config = dict(
    hidden_act='gelu',
    rope_theta=10000.0,
    schedule='wsd',
)
MLP neurons of a small language model. Each row is named by its layer, matrix (up: input weights; down: output weights) and neuron, and shows model dimensions 32-95. Each number is 128 + 24 x the weight over its row's rms, rounded and kept within 0 to 255.
After each neuron's rows, "fires after" lists the tokens most often just before its 100 highest values on Wikipedia text that the model never trained on.

L5.up315 [114 162 126  99 103 101 151 117 101 123 123 133 117 147 137 106 101 156 145 100 148 172 137 114 143 110 119 117 112 129 128 155 129 158 140 133 134 149 141 137 117 140  79 179 145 183 143  92 123 100  93 133 126 127 155 121 128  79 130 123 156 141 158 112]
L5.down315 [103 135 141 136 122 101 133  75 146  99 125 101 119 109 143 187  99  77  74 108 138 105 120 128 117 127 124 147 110 119 138 152 103 142 115 119 131  89 118  98 159 123 149 114 118 102 134 117  90 144 133 123 141  99 128 118 184 139 145 119 134 150  76 132]
fires after: " in", " on", " In", " On", "In"

L3.up168 [112 166 144 113  93  94 100 144 149 140  87 114 129 101 130 139 121  80 137 138 175 131 160 123 139 157 153 127 123 100 107 116 123 141  98 155 103 155 138 141 127 138 131 113 160 145 122 135 118 122  97 185 126 107 151 157 122 151 159 136 101 157 150 157]
L3.down168 [140  71 114 121 140 101 138 121 141  89 138 119 133 137 151 113 109 122 142 102 135 135 104 129 118 133 115 108 141 109 147 127 139 137 160 108 101  84 104 141 101  99  99 111  99 101 166  53 125 154 139 106 131 140 121 132 147 127 107 146 162 101 143 135]
fires after: "\n\n", "  ", " Paris"

L7.up531 [100 153 118 129 135 195 137 139 154 115 112 128 107 130 140 115 128 136 186 129 135 139 133 112 112 153  90 109 106 116 141  98 124 140 117 122 171 130 181 120 163 149  93  98 190 112 125 157 139 126 112 108 129 112 113 123 156 119 118  88 123 141 133 120]
L7.down531 [133 121 156 122 162  97 110 110 114 118 133 129 132 156 130 137 157  86  94 125 126 125 135 120 137 126 138 118 146 150  77 144 140 133 125 110  90 126 122 143  54 121 140 139 112 126 105 121 125 137 147 138 128 142 110 145 119 122 132 179 133 121 129 124]
fires after: "-", "–", " ("

L4.up713 [127 129 132  97 130 147 133 142 165 164 118 134 136  76 200 118 129 136 167 109 168 128 112  73 128 116 120 132 136 126 141 146 152 144 121  88 118 136 113 120 127 118 156 130 120 133 126 129 168  86  79 126 167 140 134 122 140  89 146 122 124  99 112 144]
L4.down713 [161 120 149 107 122 142 129 109 200 137 147 127 112  82 184 160 141 125 137  89  97 108  94 130 119 111 155  98 138 130 114 125 154 154 122 140 130 101 116  99 134  79 164 100  98 120 156 159 109  52 151 136 153 156 136 101 131 151 137 182 149 111 100 112]
fires after: "\n\n", "|", " |", "\n"

L5.up139 [129 131 171  87 121 143 141 109 147 135  82 136 135  81 162 125 149 132 150 111 129 185  85  74 129 147 117 137 116 131 170 122 101  95 164 137 138 138 143 113 116 125 181 156 113 148 151 142 174 112 117 114 134 131 114 133 125 134 133 162 137 120 147 109]
L5.down139 [141 132 159 144 164 178 142 123 146 109 130 148 130 149  99 147 157 126 111 129 120 179  99 143 130  93 126 172 132 121 178 133 126 130 160 136 161 121 139 133 138 153 124 118  60 129 104 140 133  92 148 137 108 140 128 165 138  86 115 138 113 177 155 123]
fires after: "  ", ",", "|", ".", " |"

L5.up135 [ 89 116 137 105 125 136 152 137 134 164 110 183 122 146 123  99 143 148 130  96 145 177 143 117  98 141 135 105  99  96  80 127 102 116 150 152 130 132 142 112 151 140  95 144 140 102 155 130 157 101  84 171 112 151 129 144 115 150 123 124 124 113 167  85]
L5.down135 [163  81 144 133 129 101 107 104 113 106 135 130  78 148 127 156 111 153 125 101 123 144 143 145 131 136 106 154 130 140 120 145 158 160  88  74 132 144 103 118 110 124 105 165 135  89 139 105  90 113 115  99 129  98 130 120 107 141 204 144 134 127 158 159]
fires after: " the", " in", " file", " In", "In"

L12.up231 [117 109 128 123 116  76 155 109  79 140 113 120 109  92 116 142 140  71 180 137 111 162 138 131 138 166 115 132 112 156 162 120 108 105 122 132 141 107 136 135 170 118  86 185 121 146  95 150  97 122 133 153 154 111 149 150 132 118 133 137 129 163 120 124]
L12.down231 [127 124 140 147 140 170 119 128 120 133 125 147 113 159 135 167 134 155  90 150 173 127 118 113 148 163 142 131 100 112  79 161 102 128 147 157 139  93 114 125  96 134 177 119  74 156 113 137 129 140 142 121 129 108 126 121  83  79 136 148 115 114  94 154]
fires after: "-", ",", "ali", " dep"

L12.up294 [126 147 123 170  94 155 123 114 122 118  99 133 126  95 115 103 143 113 112 122 146 128 160  93 108 124 134 145 135 115 136 138  87 139 166  86 150 104 142 116 111 165  96 113 115 127  84 151 142 108 117 102 134 173 140 140 167 103 106 114 158 150 146 118]
L12.down294 [130 105 155 121 109 154 110 131 131 116 133  97 125 113 123 107 126 123 158 165 121 150 149 124 101 146  99 136 138 163 130 159 165 130  85 154  92 130 114 115 110 141 145 122 137 133 144 119 107 144 121 138 150 122  79 134 106 139 112 158 168 119 127 133]
fires after: " |", "  ", "\"", ")", " (", ","

L4.up499 [125 143 152 124 105 133 137 120 131 171  85 135 145 166 140 107 127 168 169  75 119 131 125 110 114 152 148 113 149 102 110 135 147 126 142  86 131 133 131 149 139 130  82 124 155 150 149 121 115  24 104 154 174 142 117 147 109 118 151 164 148 154 133 126]
L4.down499 [118  97 141 131  97 139 105 170  97 149 128 149 125 136 151 174 122 122 165 165 114 148 123 178  86 140 154 115 122 133 168 143 153 124  78 133 122  96 114 162 113 106 128 110 128 135 131 131 105 128 104 103 125 169 146 114 149 149 120 148 154 146  86  50]
fires after: " was", " were", " been", " is", "itt"

L11.up729 [122 111 151 165 112  96 136  92 105 138 103 157 119 105 131 128 114 122 141  82 124 119 126 129 100 141 126 110 138 116 130 115 152  92 147 152 107 130 136 141 128  87 128 178  96 151 116 162 107 143  81 144 157 153 137 120 141 123 125 115 148 150 146  79]
L11.down729 [101 128 143 146 125 158 161 109 128 176 136  93  95 150 139  55 112 112 129 144 125 143 124 135 148 161 119 117 118 132 109 117 126 144 126  89 132 144 134 128 122 130 123 108 164 116 164  90 167  79 129 128 148 138 137 189 149 134 119 151  92 189 132 131]
fires after: ",", " as", "–", " (", "=", " and"

L7.up630 [118 131 133 136 106 128 159 107 104 127 123 166 109 117 135 101 119 131 123 105 168 130 129 144  93 125 133 105 127 120 133 120 163 138 100 126 105 138 131 122 140 162 122 171 140 156 146 155 101 139 126 167 128 149 125 110 125 117 156 111 135 168 155 159]
L7.down630 [121 106 130 135 125  87 108 120 128 104 113 162 157 117 111 120 161 104 110 127  96 136 104 131 112  83 115 164 195 113  83  69 134 184 119 168 104 184 126 119  98 137  95 130  97 120 132 126 132 129 100 143 108 140 144 140 130 132 128  75 106 143 148 129]
fires after: " \"", " (", "\n\n", "\n"

L9.up694 [131 109 124 165 117  99 114 163 104 172 150  94  96  96  86 120 126 138 130 111 154 138  98 151 101  98 120 112 152 124  99 110 123 139 108  99 122 165 123 155 103 164 101 187 143 151 113 141 107 117 136 113 142 133 184 175 138 133  96 152 115 186 167 119]
L9.down694 [157 113 110 148 117 129 131 124 147 145 112 154 159 134 134 123  97 103 118  72 134 121 143 171 103 151 125 159  89 134  84 115  79 135 126 129 151 132  99 144 147 109 102 129 115 141 118 109 119 138 161 135 151 126 127 127 101 100 157 142 154  94  77  97]
fires after: " |", "|", " and", ";", " su"

L5.up342 [117 139 149 163 112 116  89 145 126 131 154 153 147 117 105 121 107 119 122 105 138 130 130 128 150 152 128 150 148 112 127 148 111 151 128 113 119 110 163 106 182 160 115 111 113 157  77 126  99 110  88 140 127 113 152 152 144  97  81 176 134 133 131 150]
L5.down342 [ 92 149 159  95 103 148 183 101 134  98 127  81  97 126 150 125 152 119 156 129 159 138 164 121 118  75 143 100 111 122 127 136 171 122 118 119  98 160 113 141 104 130 117 157 124 113 141 160 149 118 131 112 152 129 152 143 167 137 168 138 124 137 147 126]
fires after: " |", "  ", " ranking", "0"

L9.up250 [151  96 127 149  78 109 167 156 143  75  87  98 127 110 150  88 128 109 105  90 152 166  79  98 114 134 113 110 146 120  96 115 105  94 135 108 168 113 153 135 138 151  73 119 123 163 144 167 175 129  96 139 151 125 138 133 147 133 122 159 113 185 163 160]
L9.down250 [126  98 106 111 154 129  80 124 111 139  92 130 118 126 151 176 139  91 186 133 100  91 102 156 125 144 137 115 145 131 143  89 137 135 122 130 106 140 127 132 110 111 171 132  90 110 137 137  97 153 193 153 144 143 145 146 114 134 158 113 116 148 153 124]
fires after: "=", " in", "\n\n", "|", " Genus", " |"

L10.up20 [116 122 158 114 126 108 123  95 109 157 135 139 111 119 140 130 121 114 135 145 132 168 147 105 107 144 117 141  98  96 146 114 131 181 142 138 145 151 124 128 137 169  99 121 128 127 117 168 113 138  62 181 126 118 139 140 122 175 194 129 134 134 119 119]
L10.down20 [144  70  97 152 143 100 132 166 117  76 112 169 102 175 116 133 121 104 123 121 120  97 123 140 122 147 112 136  99 112  98 143 147 122 130 132 134 114 140 104 120 120 108  92  76 171 149 146 160  75 103 124 102  91 207 129  98 131 117  41 128 125 119 126]
fires after: "-", " |", "|", "="

L11.up220 [118 109 137 155 110 121 116 126 128 119 134 135 113 153 100 135 154 145 173 100 111 128 161 124 137 151  88 142 149 111  97 141 135 136 128 123  95 179 114 141 150 145 177 120 119 134 147 154  86 117  99 143 176 192 138  82 135  84 111 133 106 129 134 136]
L11.down220 [160  92 116 118 115  92 158 163 110 165 129 166 108 140 122 159 161 135 110 124 129 173  97 139 127  99 125 109 130 167 155 146 142 134 137 160 135 102 105 112 126 125 120 110 139 139 149 106  79  83 153 116  92 121 107 139 100 143 135  86 128 138 132 124]
fires after: " the", " a", " in", " ab", "The"

L7.up438 [133 116 135 140 145  83 177 187 120  73 112 158 123 133 180 122  96 107 151 133 112 161 152 114 119 114  73  74 101 124 118 153 116 135 116  64 101 115 158 125 174 143 128 144 129 184 121  93 122 116  89 120 194 129 141 135 131  99 162 104 122 150 104 124]
L7.down438 [116 136 162 147  91 110 146  70 188 108 117 128 133 160 131 177  86 144 112 110 126 125 126 110 159 145 136 152 119 117 119 146 162 115 136 129 135 162 104 155  80 151 153 134 106  96 130 135 139 145 123 144 105 175 127  88 121 130  86 119 150 151  73 131]
fires after: "\n", "\n\n", " int"

L7.up75 [113 132 124 118  79 115 139 112 126 100 140 121 126  94 157 131 130 120 122 138 107 130 109 125 105 159 132 123  97 121 115 146  93 122 163 144 112 132 143 143 146 161 122 141 174 157 155 136 106 125 129 137 149 195 148 140 100 135 146  96 159 106 185 109]
L7.down75 [ 95 109 118 158 159  87 138 123  99 140 139 139  97 120 137 136 145  91 154 144 110 150 129 130 121 156 144  94 115 116 135  92  88 104 136 144  94 109 164 165 149 167 136  97 121 143 156 123 139  97 110 119 182 100 134 134 127 121 154 127 121 139 171 102]
fires after: ",", " is", " ="

L10.up234 [120 119  99 187 117 132 131 110 120 130 116 159 113 160 113  97 168 109 145 114  84 116 101 107 149  91 167 132 110 139 107 182 129 100 130  79 142 135 107 165 147 113 128 145  84 129  97  90 160  86 142 174 145 128 138 143 105 144  91 116  98 165 163 151]
L10.down234 [144 116 128 151 122  98 135 156 114 104 131 107  88 143 142 126 157 146 152 174  78 117 124 113 184 106 115 133 117 156 142 145 127 109  96 160 106 132 149 153 136  99 135 143 116 145 111 154 154  96 140 167  99 134 116 152 166 108  85 166 104 183 125 115]
fires after: "\n", " 2", " 1", "\n\n", " 12"

L12.up117 [106  80 129 122 104 149 118 131 110 138 122 134 151 109 132 127 125 125  90 120 145 155 121 122 131 150  93 119 114 127 119  97 135 140 125  84  95 128 191 119 101 152 153  90 122 117 102 134  98 134  83 127 148 163 185 145 180 128 150 123 109 122 127  98]
L12.down117 [132 122 107 123 151 150 156 145 149 123  98  78 139 164 150 110 120 114 185 159 142 108  83 124 123 118 174 121 130 133 144 127 134  98 100 155 106 120  91 136 124 142 103 165 126 160 125 106 126 115  96 107 103  87 118 198 108 145 109 124 115 131 161 153]
fires after: " in", " the", " (", " to", " The"

L9.up697 [114 150  96 109  91 118 157  91 115 134 110 141 140  89 143 114  95 126 127 111 121 139 137 135 147 135  97 105 107 160 137 158 116  80  92 117 169 132  97 119 146 141  93 139 118 149 109 130 117  97 134 153 149 136 160 115 142 120 117 136 131 150 125  93]
L9.down697 [152 146 117 137 115 100 129 142 133 139 119 141 143 136 160 126 135 119 105 137 171 159 159 147 102 125 108  87 176 109 115 102  98 170 135 141 108 125 131 134 140 137 117 101 105 104 132  58 162  86 120 142 200 123 136 119 138 120  92 135 142 156 107 147]
fires after: " (", "^", "–", ",", "ps", " made"

L5.up329 [131 100 105 120 127 121 121 108  96  72 122 145 139 147 128 129 127 147 175 124 148 133 123 156 143 111 147 103 159  94 155 148 104 132 124 140 149 170 111 161 121  93  83 103 169 154 127 173 144 101 120 163 155 135 160 149  92 138 103 213 133 164 157 112]
L5.down329 [120 130 124 157 136 126 188 106 121 127 140 143 123 119 121 178 108 170 150 143 169 105 148 129 178 144 171 115  79 132 142 102  95 143 167 155  86 116 118 145 149 130 110 113 126 136 190 138 140 133 127 129 109 146  89 110 158 129 155  86 127 145 107 113]
fires after: " the", " was", " is", "-", "wh", " Her"

L5.up52 [150 160 132 178 116 117 132 129 125 145  79 161 156  93 134  60 156 142 152 144 156  99 110 132  81 117 120 136 161  85 119 154 129 121 118 123 103 100 139 152 137 113  93 125 109 127 110 143  98 144 114 143 125 123 106 160 143 105 123 174 138 116 189 125]
L5.down52 [170 108 104 105 128  86 132 130 118 116  95 139 149 154  93 180 126 128 128  90 133 155 119 125 114  93 138  85 101 112 120 121 116  95 153 110 141 141 112 187 130 128 110 126 117 143 121  78 125 122 113 123 115 109 153 104 112 161 144 156 118  87 108 117]
fires after: " (", "=", "NA", "\n\n", "-", "\n"

L3.up375 [ 97 125 141  75  85 126 107 111 115  91  99 132 112 126 147 132 162 119 131  94 134 146 152 131 136 162  94 140 120 155 159 145 113 143 106  98 125 130 108  96 142 123  78 147 177 121 133 176 148 124  86 130 162 130 162 150 137 140 154 179 100 134 130 124]
L3.down375 [127 123 119  99 109 104 135 143 100 134 144 127 132 127 132  98 122 152 107  95 167 148  76 157 154 161 173  97 108 157  98 197 130  83 129 148 143 143 129 137 127 121 161 144 108 122 127  99 124 143 112 138 120 132 110 192 130 124  96 157 155 121 168 156]
fires after: " was", " is", " were", "itt", " also"

L4.up16 [115 126 132 140 142  94 158 137 139 106  96 140  95 154 190 141 128 100 168  79 154 200 127 128 148 100  92 106 141 123 135 147 155 136 126  84 135 121 134 117 158 123 148 174 102 125 133 173 152 100 120 145 184 145 136 119 130 160 139 116  89 114 135 108]
L4.down16 [160 168 158 124 131 132 129 123 115 115 145 143 136 124 111 105 148 119 115 136 142  99 107 114 168 136 135 158 146 124 114 163 130  85 128 159 140 116  80 129 113 180 111  87  99 138 148 142 111 153 142 100 117 145 128  90 104 112 139 189 134 145 143 148]
fires after: "=", "\n", ".", "\n\n", "  "

L10.up361 [131 159 121 170 110 105 105 117 137 141 125 151 114 105 136 128 110 162 133 122 183 132 148 119 153 119 112 143 123 104 148 164 107 146 100  81 135 130 140 108  84 116 105 151 121 161  93 163 100 111 107 160 127 106 121 156 181 114 173 143 125 160 101 162]
L10.down361 [104 121 139 150 139 127 126 138 155 143 137 156 113 164 136 149 132 133 145 138 107 180 136 140 141 133 173 146 105  98  75 117 132 189 132 101 126 142 124 132 142 106 174 127 125 124 127 128 144 131 118 130 114 182 100 128  83 136 102 103 153  75 136 164]
fires after: " |", "\n", ":", ";", ","

L11.up256 [129 118 126 139  94 106 101 130 118 120 137 155  71 147 135 105  95  91 137 114 105 112 132 137 129 147  89 101 124 120 162 162 155 134 128 120 133 135 115 126 150 133 153 147 115 144 120 131 147 118  93 151 151 148 116 125 153 173  92 111 117 171 147 140]
L11.down256 [120 146 158 164 126 137 123 138 109 152  91 144 103 104 110  99 147 122 132 119 150 155 142 102 149  75 120 102 179 118 129 111 145 153 107 137 162 187 137 116 125  82 118 111 144 137 145 129 156  47 163 143 124 130 110 143  96 109 133 124  81 124 121 113]
fires after: " (", " arch", "2"

L3.up99 [136  97 129 146 128 133 134 116 106 118 120 143 101 182 132 131 147 112 135 118 135 218 123  73 129 127 118 104 101 109 105 144 114 117  89 129  96 109 125 103 135 146 103 113  96 135 118 101 127 135  84 116 116 142 140 160 104 135 109 153 117 169 131 159]
L3.down99 [134 130 115 150 127 139 108 126 178 140  77 147 114 140 118 150  94 146 175 127 140 116 147 127 130 133 143 110 141 159 132  78  99 139 169 114 110 163 119 114 142 123 111 120 142 132 124 124 142  68  90 146 136 108 147 128 106 137 113  91 154  85 111 132]
fires after: "|", "-", " circ"

L12.up191 [112 133 123 125  66 108 140 163  88 131 120 137 141 106 137 108 133 171 124  98 172 118 105 126  81 118 133 119 148 133 142 130 134 143 168  98 109 140 109 134 116 134 144 139 107 132 129 145 173 117 131 166 158 149 125 136 171 155 156 175 138 177 126 125]
L12.down191 [132 134 109 131 158  92  98 133 142 153 145 117 106  91 118 121  65 105 103 111 109  87 157 130 179 176 111 134 127 188  99 103 147 116 129 139 124 124 137 112 146 132 116 119 143 101 104 147 145  95 170  99 132 156  62  96 117 117 166  53 142 123 124 131]
fires after: "=", " =", " is", " an", " the", "\n\n"

L12.up581 [101 150 134 144 113 154 104 175  89 143 126 123 116 158 108  86 126 143 138 107 194 116  86 131 148 113 119  97 128 109 134 143  98 141 167 114 150 105 142 109 107 123 131 116 103 163 109 178 143 166 112 163 170 133 137 140 123 120  97 171 160 155 151  90]
L12.down581 [108 109  94 136 140 116 127 100 105 130 119 168  82 137 104 146 102 148 119 140  91 128 138 144  87 135 124 136  94 132 153 120 145 121 128 118 106 153 146 154 119 134 143 146 123 118  99  93  73 111 111  63 135 137 120 111 114  83 102  74 130 105 154 164]
fires after: " (", " |", "\n\n", "=", "\n"

L7.up434 [122 129 123 150 117 111 114 119 113 165 129 153 119 102 130  80 130 127 150 112 131 155 135 128 120 152 141 145 133 113 157 161  95  54 157 125 100 123 163  77 152  89 145 161 120 107 125 109 118 134 115 122 113 131 158 140 128 101  88 126  99 154 198 144]
L7.down434 [ 96 143 131 113 141 130 116 113 148 115 105 154 163 175 136 141 131 123  79 131 150 136 174 134 152 148 115 119 122 132 151  91  83 147 162 101 107 188 120 148 158 155 149 164 108 115 135 111 173  81  95 114 151 125 160 127 107 104 126  89 177 143 108 143]
fires after: "\n\n", "|", " (", "=", "–", " /"

L12.up521 [ 97  70 152 112 112  96 158 120 127 107 117 128  95 147 129 121 153 150 123 127 144 130 162 129 143 150 120 125 158 160 125 133 145 110 107 145 103 154  97 133 150 120  94 138 148 133 147 133 151 113 157 172 129 156 151 151 101 129 124 116 152 140 144 100]
L12.down521 [106 115 119 114 140 126 103 137 157 142 114 103 136 113 185 121 103 161 119 176 132 107 121 138 167 101  96 117 125 137 105  90  61 141 113 176  91 105 128 126 101 114 104  86 114 124 136 136 149 110 101 125 134 105 148 155 126 123 119 150 141 143 136 120]
fires after: ",", " is", " D", ")", " |"

L2.up608 [121 129 140 149 152 139 148 125 102 111  99 159 159 111 149  79 100 126 146 118 127 139 120 156 135 119  86 130  98 121 127 108 110 100 136 133 163 106 154 119 147 140 120 126 128 141 152 129 181 105 140 160 145 160 117 150 125 109 109 133 118 168 150 160]
L2.down608 [153 113 155 123 140 166 117 115 150 137 135 137 141 122  61  80 113 117 128 130 127  85 143 152 114 152 101 148 176 112 134 111  99 125 128  89  85  98 126 141 152 111 117 153  75 134 172 138 107 122 163 132 108 141 110  90 150 132 118 101 126 138 124 133]
fires after: ")", " |", ",", ";"

L9.up327 [129 159 156 109 147 161 181 153 128 117 129 180 133 165 114  93 123  81 113 134  91 147 113 114 122 151 133  83 118 124 148 127 144 161 140 101 143 146 158 127 171 127 139 169 118 142 112 155 142 155 143 163  89 150 163 130 179 103 126 131 134 144 106  83]
L9.down327 [118 148  95 151 147 132 117 115 114 141 166  95 156 101 158 141  85 159 133 110 167  92 112 141 169 154 153 160 150 126 120 149 113 121 116 140 134 125 105 171 108 112 115 129 123 103 153  99 116  93  94  90 210 113 109 137 124 178 114 125 100 105 139 164]
fires after: "-", "=", " \"", " (", "\n\n"

L4.up328 [140 103 137 133 103 107 164 105 122  84 114 167 149 119 151 131 153 117 135  92 175 113 150 108 141  95 125 138 161 100 124 136 133  59 160 137 122 111 157 115 123 118 142 109 119 136 120 101 155 105 136 180 146 118  97 145 107 141 111 132 113 100 124 126]
L4.down328 [100 130 114 158 108 158 172 127 121 150 122 129 136 103 108 138 100  97 147 147 135 135  99 107 130 152  80 130 137  81  90 130 169 137 140 153 131 169 120 171 122 122 105 142 110 147 108 154 147 136  98 104 142 141 151 104 148 101  97 145 148  97 131 125]
fires after: "=", "\n\n", "s", " and", " reception"

L11.up106 [ 93 138 128 109 109 141 135 149 129 150 109 181 104 106  97 160 141 152 120  97 104 180 133 119 128 183 138 100  96 102 104 123 114  90 125 125 147 128 209 109 141 133 141 136 123 140 133 113  91  85 130 167 152 145 166  89 153  84 149 101 122 151 142 105]
L11.down106 [151 148 131 124 142 110 133 126 183 155 145  96 129 124 124 116 142 138  94 168 136 122  87 102 109  89 121 147 152 140 107 123  99 138 108 138  91  83  88 137 108  93  96 133 148 125 176 147 162 145 116  81 127 131 100 175 154 115  88 160  84 113 133 149]
fires after: " June", " the", " Chi", " November", " The", " We"

L3.up305 [ 89 125 161 101 139 127 165 136 138 147 116 121 131 119 121 118 138  98 161 113 162 197 144  78 123 132 112 120 110 132 117 124 103 127 107 116 120 127 165 142 102 164 133 152 146 156 146 151 138 135 132 132  97 107 166 127 123 123 147 118 127 144 135 164]
L3.down305 [120 105 172 118 137 136 104 146 142  92 132 124 103 179  93 138 129 140 118 134 149 110 140 110 138 155  79 125 141 117 115 118 150 150 162 148 149 125 125 160 104 167 140 106 164 134 110 133 113 130 118  99 146 120 168 142 125 127 114 143 128 127 145 124]
fires after: "  ", "-", " Jo"

L5.up446 [ 97 139 141 144 124 126 136 117 128 153 118 209 165 105 145 102 157 154 132 148 172  94 137 122 130 118 128  84 133 113 158 104 132 156 134 111 138 107 153 112 171 121 132 127 114 139  93 147 139 132  94 222 140 154 170 151 151  89 167 162 124 124 131 124]
L5.down446 [105 110 125 176 150  90 107 101 122 128 126 145 142 141 102 147 152 144 147 128 142 130 183 114 103  91 124 147 132 113 113 135 117 188 118 141 161 120 109 134 109 163 156 122 116 130 140  86 134 187 136 151 122 127 163 172 117  99 185 107  69 117 147 163]
fires after: " |", ",", "=", ".", " of"

L7.up350 [106 126 129 138  73 125 119 109  98 116 175 133 106 113 124  96 158 115 139 117 129  91 134  92 129 147 141 102 127 111 139 120 123 165 122 132 126 130 108  92 167 151 122 127  93 128  99 164 126 108  86  62 135 144 152 122 123 107 123  97 101 142 162 144]
L7.down350 [105 156 154 127 156 188 104 109 103 121 115 105 143 114 156  96 125 165 105 148 127 144 135 126 161 125 130 142  81  70 166 133  94 114 122  90 111 129 155 154 112  92 124 114 154  71 155 105 161 156 127 132 104 117 118 107 158 133 119 158 111  95 143 115]
fires after: "  ", "-", " (", "\n\n", ".", " |"

L5.up276 [160 118 125 174 122 111 156 131 106 131 122  99 126 124 149 121 163  91  81 139 138 132 140 125  92 125  91 121 115 119 169 120 115 157 144 115 100 139 155 105 179 111 129 114 132  89 115 115  96 139  97 138 136 131 114 139 136  99 129 109 156 155 159 108]
L5.down276 [162 119 176  96  68 104 113 108 170 107 121 132 124 113 142 108 156 139 180 108 119 123 131  96 132  95 111 121 140 127 156 162 118 125 109 166 122 150 127 144 128 130 193 152 124 151 101 137  81 176 151 105 179  76  98 131 143 120 185 125 116 134 134 108]
fires after: ".", "|", ":", " |", ",", "AF"

L12.up539 [ 87 125 112  70 140 150 139 164 108 119 139 124 119 114 157 112 132 126 155 149 124 133 111 103 125 140 121 163 138 131 144  95 143 105 139 151 124 181 156 118 142 188 125 131 104 144 147 132 119 112 110 129 117 141 116 123 169 137 130 158 122 144 126  96]
L12.down539 [140 150 120 177 102 146 119 143 152 162 183 142 133 113  89 173  83 103 107 112  90 110 127 116 121 152 113 109 117 131 155 101 168 123 122 148 137 169 114 117 148 122 131 130 164 105  95 156 137 124 121  87 141 138 134 135 117 131  76  85 117 136 141 150]
fires after: "-", " American", "oc"

L9.up78 [146 141 171 158 131 117 124 122 140 130  93 141 143 164 130  56 152 144 135 118 145 138 135 104 131  85 152 159 141 119 126  97  95 109 177  98 154 110 135  89 137 134 121 125 123 119  92 147 163 116 134 110  89  93 139 170 194 120 102 145 111 136 120 158]
L9.down78 [154 150 152  73 147 110 124 112 125 130 145 152 130 129 161 170 104  89  98 129 133 129  85 154 125 157 139 112 101 106  92 142 131 133  84 155  94 170  87 129 110 114 161 141 135 137  92 133 100 130 151 125 130 129 142 131  96 136 138 123 170  91 150 127]
fires after: " |", " of", " in", ":", " (", "\n"

L5.up270 [127 121 128 141  80  83 111  98 112 125 121 160 152 144 124 131 125 133 107 144 143 148 119 186 157  86  96 159 152 152 128 176 105  98 127  78 109 106 154 127 175 120 112  80 168 150 106 174 191 100 131 155 107  89 130 132 116 132 114 125 138 115 132 132]
L5.down270 [ 85  98 130 161 172  98 146 143 107 140 159 105  91 125  93 169 140  92 146  92 107 128 122  77 110 156 143 147 137  87 146 140 149 131 137 114 150 112 161  88 110 141 117 170  69  94 115  73 146  93 131 138 141 179 134 121 162 143 134 108 136 151  99 119]
fires after: " 1", " 2", "|", " –", " comp"

L7.up660 [115  75 158  94 104 133 136 139 165 104 106 129 105 133 141  53 109  92 153  63 130 155 137 161 156 136 102 136 129 130 140 134 120  98 150 113 121 158 178 119 140  89 151 168 159 123 135 171 148 111 120 140 135 132 152 150 103 126  88 160 116 127 134 139]
L7.down660 [164 108  97 151 124 125 119 156 116 135 151 129 141 125  94 148  74 138  75 152  83 116 151 126 102 123 136  97 128 123 136 136 138 118 122 117 103 129 149 101 120 143 109  90 139 162 100  86 149 149 117 100 113 170 126 112 174 121 135 100 105 146 147  86]
fires after: "\n", "=", " such", " sale"

L5.up148 [116 144 157 136 103  96 135 137  84  95  69 124 145 125 114  85 141  73 134  95 181 115 118 165  86 146 149 146 142 160 140 153  89  70 160 123 104  96 163 116 134 133  94 166 143 157 141 165 117  54  96 170 189 167 170 144 106 125 153 134 139 146 179  88]
L5.down148 [129 148 149 104 139 106 129 152 108 128 173 135 151 125 151 144 141 115 126 131  98 125 111 167 154 157 133 133 114 113 117  99 122  96 120 118 122 117 148 166 112  94 172 101 138 132 125 112 150  85 144  90 147 144 138 133  94 138 119 123 138  86 132 108]
fires after: " was", " is", " are", " were", " became", " as"